From a checkpoint of a small transformer trained on Wikipedia: RMSNorm before each block.
MLP neurons of a small language model. Each row is named by its layer, matrix (gate and up: input weights; down: output weights) and neuron, and shows model dimensions 32-159. Each number is 500 + 25 x the weight over its row's rms, rounded and kept within 0 to 999. Numbers have three digits each. A neuron's up and down rows have the sign that makes its largest values positive.
After each neuron's rows, "fires after" lists the tokens most often just before its 100 highest values on Wikipedia text that the model never trained on.

L3.gate97:486525461486531496475531488494518479497504471520513518474516518492512497512415492466477522480461499477489504482527466497520509537558514498490539530475518483503483485523536480523521491499521532527531515505504522522509503494474531503496480487539505495474468528505504482495455473485506502500526486536528490529453478486492471549482509540490551502452480518501497458495492499476506502502490
L3.up97:462533482497505478439513481503505523513537547492506512512506504504513550524506526506531496482513519538479478521537534525494493461505524528449484503523475510443497500482519509564461495522507451488498502544499526485518501496520503484547506487484510520527456497458521520507529530508503493525559466464531463505457464518537502506495506444506511520490475500535454490465510449468472511531488
L3.down97:537507497486478500508493547502513500457489484478471497487514479472486456480520492500497497495561524502546503472459512482474484503512530522541483495480503506546521484502551463534552494505467508454517486466496513510538501537518493502507486463502488487464552560518496536516499512478481512479493479519511500512518520509434515472531528534461490527553470534482545523492514520518540485510544
fires after: "H", "S", "A", "N", " ra"

L4.gate3:499519515505507586499510489492497461464510519515533530530451461489496515452515477495519553482465512469472494482517473500523498471487536505536472490518486499509473519479469543506463510513539529493490535521522522515482462482490518509507536514481511472468466450504519521458530511545495516490481505507480491515492473488479504516463533489533538510468481518501451485531482497489489501505507
L4.up3:481513546511474544494499479519534487450506545503442494449470508465489554473524476511524508508492547537497469540461480489484496526500496526519471425531498465508503456522503524506491461504552513468496526488496514478517491515526473491515475499517493484505497465509503519493465476528488535504480503477509483501475504492477557521474519499519555499523465552500507502506504491457520503502509
L4.down3:493488493461479484506469501506498491515532559506523465481494490502468470495488497518522474512495510517498503506502446492497517540524458510501506480495462519504524483533518466520537512540453526466504417548501442476493523483490511494514489514500470509534483514476493497498527492443529535485489550492513507499534533499474469451482471476501493492496482455483481495491516523499524495460496
fires after: " f", " inv", "8", "9", "1", " e"

L4.gate300:496485505492483484481488546504476491518488517460483504492498469488501481499487497511514471522498490492465506485487503505463471484465511539475455515527482474457465534518475502488534487516526454474514513513478536517512508456518482491456502482488497497466516470524522485537509541521512433520486500512513533510485508490501455482518503519481489495513479498490490476492483540459491511520537
L4.up300:499550495489515511497530499502472475503550485519528501466503478507536526485458549540498466451537483533496493453518463506476516468540478441496510531468484515521445508483477538503497434504534564498500489493485483498522515520506477488469474512542526451501462483511480505493485510541513535468508517492466479465520490487497532511455484510506476511482525489466519524518476495511490541523466
L4.down300:487490532468487489529459492510502491519455490512518485530503494483497488484542477491504517503507482492485540509463554537519456544477483511503534479535522501541519511534492460524532519474488485464467471482503541548488524528528508509508465513473514523461459518487503505481470473496488513520461416520551467483511547505477495523542494497513537521508498546468469495522518478479512505475495
fires after: " M", "amb", "O", "y", " N"

L4.gate199:487516506532508528493476516484500475527511490507508486477498497519479516479485492504416505461543481527481506497490494468502448501519525551534540512503502514520485482490526531475514514492491508471531518494443543476502494449518500497456559482440515497478536498499527491534493485511502533505505510458488490503517475531520437462502489518520513509505475498491472509507470490504479527506459
L4.up199:511492464511530475507496528510489488447524515507541494493487503523482496491494491490525488458480465517486493505500502542494478514512477532466492485453511471506493532501469471500529512498509519504504491482483501428565498514531573527481505486520505492482461538509522488487483538543506513510506469479477469508496489517519476555546498497508473528514486513492512453559509497469504520519497
L4.down199:529523500545494449456494506451482477482501514518455469453533456513477500555507470515459497527511510493485559480516497513537496486538532516529484464487467483446477515488513508483498498519478516529488462505556498528490519492527523447490543459486504480512499478549539541513534515516518491527443525461505501566478513510518499505470505540504457492502522537506504534448488514488493461511470
fires after: " f", "″W", "\n", " Col", " fin"

L7.gate146:481515496576501468522498463499512448523481496463502476499526509531502488494484459534491520462521549446514532486493513491498496514498521465529532483514511513473496492519457514512535496455476485536520503487481519508473510480467482518516517534550488445509460505513492498525501551531478497484517520490497481563472478457504525562506475450480510457496513514526486537507522504510476506501486
L7.up146:502499496549472544502495523520504478519500463494529475473530513503535517489519491503483465532510498512521510476511514538455497527505496484504513489526487521472495484515508490515506498515510493503489493482491579482484519523493534489466510485514512469499532472520539493515494471509535479518452494531536520490516478549490498505510479530477483517521511484507537470475549534557479529447539
L7.down146:484501504514493485509476526459507472456511529531499481475481483514460449480502458512433491506469527520480492531458509488517518493531476511514547563519508529504545500477503481473546482503503508508525527553502558473511469495422537521505556514502499478478458495478474518472553481525498525486521520499523487488490486533521463505464556483502508487542482508527525498526498491530447485509500
fires after: " inv", " ex", " con", "|", " Ex"

L4.gate121:464526546491533492479510523530516470506499537504504508506502529508504547470511491495523437519457518480499452505505524550533474493462512463489528519455498503520475444496512524499506505474541557494505513503486512481511501462560535526501530497518483513508513503506480491523476492521473500532495489504468477485533526501500529544479474520511437477506490499524468532452543500531501477535503
L4.up121:497527504518484525519517493486527526481510506479490493503490508511499548504502531487521523498458518462494445525523509494483483476474536477522463518534500547498444521484564509493496460474497486503493518520525460495530485492512502510483483490560512500536481446489525480570519515519469537519478496519480507496518491497484493539485501489482469465541478498538460493491489456531503516512559
L4.down121:508506493518542469496507463468515554481492487471512546494521447502546492535452458530500512515466491505476515458485480487502485464478455462476518506460514499505506487482500484503493522474500520484457445466476495533505498515522477469524491485523524488473498496507466503520506532479518479520562516495522514440478521483497554469493472519512498501469529517502509518465534495491540459533500
fires after: " A", " M", " m", "y", " P", " Can"

L3.gate303:550487482524472496523495523489492478489493505510536513487456530474490517471516489477491541482510507506510548461500456451521484539500505490481486512529484488464497523464466521448521562502502478456542495488506499508479522455497489502450472517477506486528462530517514476487464497495509517430530509479493531490532510493554484511469513506500480492498443478480504516593510458496512500515499
L3.up303:505559523482484511516496481463462494518456490510495496483515473515456500537475486509501492462456512468517465508471472468503536487544467514494474501551455479493472505454505511505501460504520468445499489528543528468509486498472484508491462504487478493486490477467515505442432473499503524490485522452487510471456492452511483506535519499462498505520513506484500499530524515488485504478470
L3.down303:538458510508514509465477523527507491494460522505496542480483452492491468485437514533506540487494492484524493497517526513510505449455509535489510472438493501475548506532522558550539534454528523499529465459477488513495459532470482504564451504529497483484519466523498499497511458489470478491479502480488508537488511471489469436478497508498454494512505491439550458477528470486472497490481
fires after: " D", "l", " And", " ind", "m", " Ind"

L4.gate231:478463507522479497497489485497468486523477527522516482485498530483492499519489466546502501519471505521477501455549473500482488467483516514499518480525485545557494506542539485520566505475475495483473492496451529481540533488532508474469525493496461475510515466568469500483502502493485502479515451504471541483538495534492513479479495497504458490495472492459493484492505516504513489508532
L4.up231:507463500479530477520490491548533485447482493475510438501495506506532555469473494449469484526465489475522492474518519465503519507496510507506501527506469498555520509518508498492507485522496497509493512490499555539528443517526483506496497531499542533502496485511527534491509502451522509473501458521461462491466511479543484476470474507485519521500478551538524456463479505474465518535495
L4.down231:557522540490557510493534501485424498533516524510503540500495527467527449484523533523485461480484487500471457504506497510496482507495483486518483474502491537500506530501490508528500493508478528504481455551467486491505530457463532522497531487493489511477489528504507419497450497540480518531487493486506510495508510524475458491480514490516457487506475455486476521546499519520473466494509
fires after: " football", " sing", " M", " Minist", "inist", "ag"

L3.gate163:503491556526523522512448493507472515502466432513506498503479490466535499484521490476511496508519513501510462462496528519533487525464533520514468507514528506514522488488505477526495537498520469466527516469473544523468473479490470502510465473491475524481508452470499486513512519508426480441532507482530507494505438477464486507463476522511483492473474502526481521496510485488491514498541
L3.up163:466500517508496477533474462501524475485475453468499453545516509468535498481538490526506482507515446515511492523481552494495496519481505522484521482529514542499527489482520487494530528479495492489531514477528522519507471473479458533465471503523487509498518486498511491483488504528533542472500544523481433513511489476477536532495468539484490499449537496510489486506529499484494492491500
L3.down163:506468516502480528457483532489472532522509505505517540530481554498527485476486498551497453521463511455515493520508447503480494537499499511487516518447503468536506498507517482508498498489513481499513491490515469495514504527500559492540474504460516518498467499509499462495505512551484491476483516507536525479475507531495522482511507486498473521506459471480513544474497523525521537464494
fires after: "f", " f", " F", " repl", " ne", " represent"

L4.gate37:498429490482488518528454521484503482553468506510533493518496520519508522484473479492484515479493500534539497521527533563498457519520499504523514481522508486483512490505546510528483511510525465448546519496504524507496498527464564500527486531515492538516478478520500456491508495508448483473498487507497519490486483518475489496509527534526522528544487512541468527498497498508484468478483
L4.up37:509520490495483511487483524520519518451489495557474512542531497545507514452481475498532482511579499531487478563511530499532519463476481486468437519531510498480483478510516510478519485502478489491501502507519530517478521517464511495535460482526495519471484527538524518500488496494479524498508510484499504475474466478467500486481558541505507501523486477485500445535521504515516496499525
L4.down37:515506489508511496466551462509494480514532506518525450471530511462533525527529531463499542504479535494490519510472524485503525535536493534536510447499500496499520530494482444479474496497488502470470538509483550546476479484535478500469513554477484481469460459468522538506530473515504537510484494472511495449546462515519504494487474510562514514436451466500486509470513500480461523551462
fires after: " I", " Fran", " U", "ree", "W", "w"

L3.gate274:506511514535488478481497485484502522516529483495502489495518508442463498498490505511469479502503536550457496526486481474498497533494511509444516481477511480546511539479534501527477491482469476474515501476474514516468480469480459497506510500492522479471542504515494493492529455471517538451561499476489515493554549505493504474497543530449492465534538473513498502505482488481491491494496
L3.up274:468481511533457502521510492488493502527474496517495495533439533501469513446496444455506542432512516526474549515488536528556504502517509524503531522509552512489559449520481508486476539507507457445496497507507530529510455488482493520489525540465515551499490510472487477494502489509517492457486524525491524532504545475493475514499478495524505517511487516505519483536487499504509502488445
L3.down274:475512549474495489462525524507502522458564514482521475466481474492481505523502508500524450490522509531512474476517467481489502516466514473515477464459529507552465549483518484466534509517483512508518519471479465482490497493511496452507478482485521444506515477495480504493520501477477511495531520485490473490529473520497495467472567493482474507501505482515512519574519536495554539478503
fires after: " F", "ell", " sign", " start", "f"

L4.gate183:525446496546517456479506530494488540486489483505526478493509514460472462484472494500450531512524521478566477498490535503535472497512478501519503495492487460481537514517492534518475520496480492543508536525469448518481535496523443479461538502455496501459524494499516514462541492520503457539506531529504484568475513498528475516465507505488486508509515457502512513505473568503524497488480
L4.up183:501473499548486475526511492484501498488475526540490472509454505481495538514540497520501503485516500541492478461511498474479487479488556497465495495488519532454493498491506507493499510468468460516505531510472493490504515469526501452473516528502517511479518492470514502500509489527530495537507520491486521547530491514533511505522490507463485484483484491478513446494470514495488483564512
L4.down183:508503527459483491471493496511502487467513529468481513484468514493474485467528525479470457540510489519484490502470507481463530495509536525496503488533527518476443520490530454511501514519534546456556493475506519499529460522491567497526475466489490503517537479490563479487480473470480557450504489520503510481463495509506496499517541511479535505488497478492518480530477470513508479533519
fires after: " acc", " Le", " re", "le", "stit", " sec"

L7.gate285:487475480514481479495513536517520545552509492511484506498517451507516493507491448491467487487509511486516517488509499483483531542482513463465497502478512517495485513515493503495545512442503483552515504468504525516518529454461483504485522515509490483492517531496457510521482472544426504520518548533519453508516486498548493463475464482540571479498528524478494532542445488524530561512502
L7.up285:480467506543501488527460538525487493505531511502515450524516523502512475524469428463480490513487510480520505509485477527468493548466479513519433524495485521502530480494491508507508483481473501483525496517499515540471521508531518474455492459536469470517491540492513501521489534489489508490519483514529509503493454538516537504522528479509493507523551516487507475474489495521484541490574
L7.down285:479508511478509516483500478488478489515498551563516550490519476500484440479489521440493506517507522560501492457484513520503510498502517532496471465474499468523472492505503458496474501487488541499479527509515461516508511505533468443493470483446528535453507514480513457505483501465484491478505499505539526519501481512488510490525512488526480478503504520466504487462497482467524506491514
fires after: " p", " s", " ", " o", " ex"

L3.gate318:530490506508456468507489563538511544522515532518501497499559487507475524490479483521484505475512506519506497497515533557499500475470498502492496509511498529500484496460524462492476507500439493562489494505523481505498472493534472484508508542486485500472491512502517518523481464491530510552467505519531536528555501499460488511495468510525488466519517500506487512491472499545442559497493
L3.up318:488503510489495482509514503465466533532496514528544505476539485505496541555467508506495515506514504471491500532503502554482520499508493505489485543463471509493472514479511503515500523506513475526468473504502501495448531486504463547472528467520489520489500455525487480430503500510521496513522512524463472501495511506485500507520477491535455516473519511470527494517487535528542524469488
L3.down318:471490449491525548491474478499514486515500495471499443474499499478504498455495535507491494525515493526517496451440520473514487486527499500507491477532529493523489519494478521498504460473496503462519505476452532481521474523492535476508486554461504516501511513496504507508502506505480489514461454505471486474486476470480511520517477514421523520514462468500531491516503477487419502517499
fires after: " re", " cl", " sign", " l", " Re", " At"

L4.gate137:465486492543473467525475501535505505495466498534487504558503519463530449530435455481520499522522488532479482546485506524530499506467540482489526458497533450532491460489528480510494521534493495478501503463482487473493482521505510476446478524497482475509496533509508544569522545523510527521509495548496490508483480503512508504495514492493453528525514500511538512490526482476480507515514
L4.up137:479557487522460511487542500508501478482460535501457515512503437481468539504497489512518468487477510531485508519490530537528470505507554531498543476470514465477501480496519464495525502477508541463470479543530483483522474481494552507504503488514539512473458497539506489527443508500495507493490495494510475511501443518525520495516497471509515520513542495498527495484484457479497534506478
L4.down137:498448484505481516513476530530479498539528529490534532516480530480511541446460481545518568468504499514503512479505497467473542501484461474494475490452514513595474532485501506493472470506488488472486475439491523475504525523532480485491505490471483482506520486481506523499531491457513531502474503500529494481530509488489478493534513525497486517470518495503479511531513530556536510468495
fires after: " f", " l", " s", "ol", " L", " F"